config.yaml
head_dim: 64
init: "normal"
seq_len: 512
MLP neurons of a small language model. Each row is named by its layer, matrix (up: input weights) and neuron, and shows model dimensions 128-255. Each number is 500 + 25 x the weight over its row's rms, rounded and kept within 0 to 999. Numbers have three digits each.
A block is one neuron, or neurons of one layer that tend to fire together. After each block is what it responds to, as a language model described it from the Wikipedia text at the highest values.

L2.up94:472525512529519487524493467499489476520429479480487477480511540496506458492494464463521478493492531532523529489503459526539497487489505504510520449495514510489501467535484528517539501528506517528513430505465532524498489477536506542462493498532511497504525467522476507493557531494527518507496471522492485499479496517507477512493494483518498470539462539459494502480476515491533506526491
L2.up133:493487542464498430521487499554550529510519532500490487519493515533509513510551499494458516477485497542543508513528452479480488533490446521509445519473480520525512473492467468478492510475514489535488490552502531506485547478520492546472515506524445485476490529519500481491511448509475493482472504509470492496492499513478501523517489463499471502519513471500528505506533496473512461502517
L2.up190:538473519481461500498520481500524518498487574504508481527519538519473461515505507503444526512496514479510480534505474531486503534498479508435535554479548512516497438485481488444478523483496495453516506498491474454514505523514491470513526514476487492520492485506462488520524454489459522511535497539451492528498520555532484526468475522488490516527490469484489487554486511533505480477497
L2.up199:529471444529488484505491489507513486507558485519471458476516503483524480521553535458465461495479521464515506484533533492505512563518493489496514496530563541518479471481441502459490498462465534541513530522528510501485534480498506480468495497495498505519509483526489492513498477483532469519521521503431501482448514520455476529495483496494477533478479472486541511541503548539517514481488
L2.up586:530522498541535507486508519469482472535516489482483457506507553458469453503532448456512516541505500543510436481494522480493484543529506523494488528486497521529459477496485477490490495567516482483529511486461483514505493534535500507501513510496546517515490486484493476481485485498479473484498519509462493480481467444486431459508461484515495454484502504511537499541541490510505524560505
L2.up729:491505525455490544460505506512484490493483486557560508526506514494515520472539460459518520513506529490493527501511504494484468493470532468522505512536472509494511499458479501510476487530490507514469503464517467476494470469510516504544535477530496532499479477531515475512445486475488477492541512500528518466478541477475506467513514479519484462475552487511528523517478467511511484543505
L2.up737:503505491499471510557477501529516511513476530498509515541466535494533464445496451494510481497468503516494510486495545501491487464489465527501516510501494505525541468492472486514503486511501533508485482592500488509468483484533517514510495461512502511463495462493516476503491554456479503439462508484501531480525571490489473499491478486495501507509541498491487475434509549482504505481491
L2.up951:526500531495510448514457490512488484532458517492472489490468532501522516504522468489529454540478498514465528521509483491487482460455492514492458553480516510499484474564469491482508494511531482473517509537485487500547513470534525470497525501558517525490517458480482517495490520472509523485467507496489505521499516442455445492527440505509481516487484542447492523501490484503493474495511
Description: Infobox field-name completions

L7.up907:522513511521443509516501480524505528485507504510516506507469486518489533532519463506492475499467502521564456468511475528492483493527471488496481481526499463475488507511539486543514448506457524495514510498517450532515462510477475512469543459510485524456514463525514468479543481524536481514483490526484495555500501486516497481524517497438473508477487536487510515473552482563516493482578
Description: Mid-word stems before suffixes

L2.up6:470445502512512527496479484533502503556484454464539500503473461493500523499493496489474522498506495496476512494473508461481492506479532489489498503527448489514500484486539479479439504507501485535515526512507536528565523550513495532467478524525534508521498503491554526498500509487527504493487544496450504462500502516545476543484488489516528504524517493487498534436516492487498539474538
L2.up157:460526494454485489489507500487548516493502494516514489493538499513509523484493449501472462494518498510473513495513441483508503502463549547492523535473518543560510457482477523536465485514458496484518486538491504512455471541514474519494492493474521502546490471474524498506474495506493498483473470500528500486505466506487524465515520509487523501499540550514459475503481474490503485523566
L2.up297:565500447498521526450484487484482489499490485513480484504492504509509489521516523504513499433504518465506462489513476500563517520515470461490516478468526535497485519506486532485479479536506528495507466485531512487534471500486512490526477484486480493470502545499516474475495483500520523517531470516495445495458477492487512501516536506529512470479529511531480483519469472499523506480491
L2.up324:494495490485483494507504504467457492497466458522496510512513544500458506466507509531480493490473527499576505495497495512487505503520525490524505529546504495467494494456477508446534516565453505504492496480497457506551524478502535505491542535505514502528484517480528505500488493512491459475466544550490484449494481518501503516534464503479492538461479466509512518498509507505507487520488
L2.up601:524523503537498538498497454490518485528540529555500466463509504510527489514521496465468502540528511505487442499519510504500512508514490527555557531493479498516500458454528497499477520486530501493491486546499522490492517471517512458528451517493503510509560489508472497473459530506524487515518482508487473535456513549457516511494502509489485497486518478495499512516489499525518496511497
L2.up871:533491469497508481495531529469520488500511486487504490527528445540494430486498468497465495529536520511521547510480535511515545451490514501494516495506546565504461484471502514495482498501491489485493517484507470496491474489536493520517504493484489559546508470460489494500516482522500533496472481488499502502494494504511457486510531541518512521463456502508483490521527463512530531488530
L2.up908:491472503474453515504497501486461489544449531488491499458566525510488481503488494529520470491537509497545501522487504493529517468495505468501494498516526483486479451534486445510463531445560439485535500523526524552483456498481513533516469550470502514545489496529544506530492499501512525480501524482487472531536488503500512480483512509495520496487526521515495540463511464549520498485520
L2.up991:488469476562529564487505522512509490518468510539514524499517534481472516473538452492532450485499524477501492522510510476500503528478537468479465482478492515499480488507431477500456497500521461481483492492485537480482483496509482489534511484514493488509539504544499481470496482508460490503493521506448491525494483520503494492534524521495513525430483500506532499495494496510527511524497
Description: Verb stems awaiting completion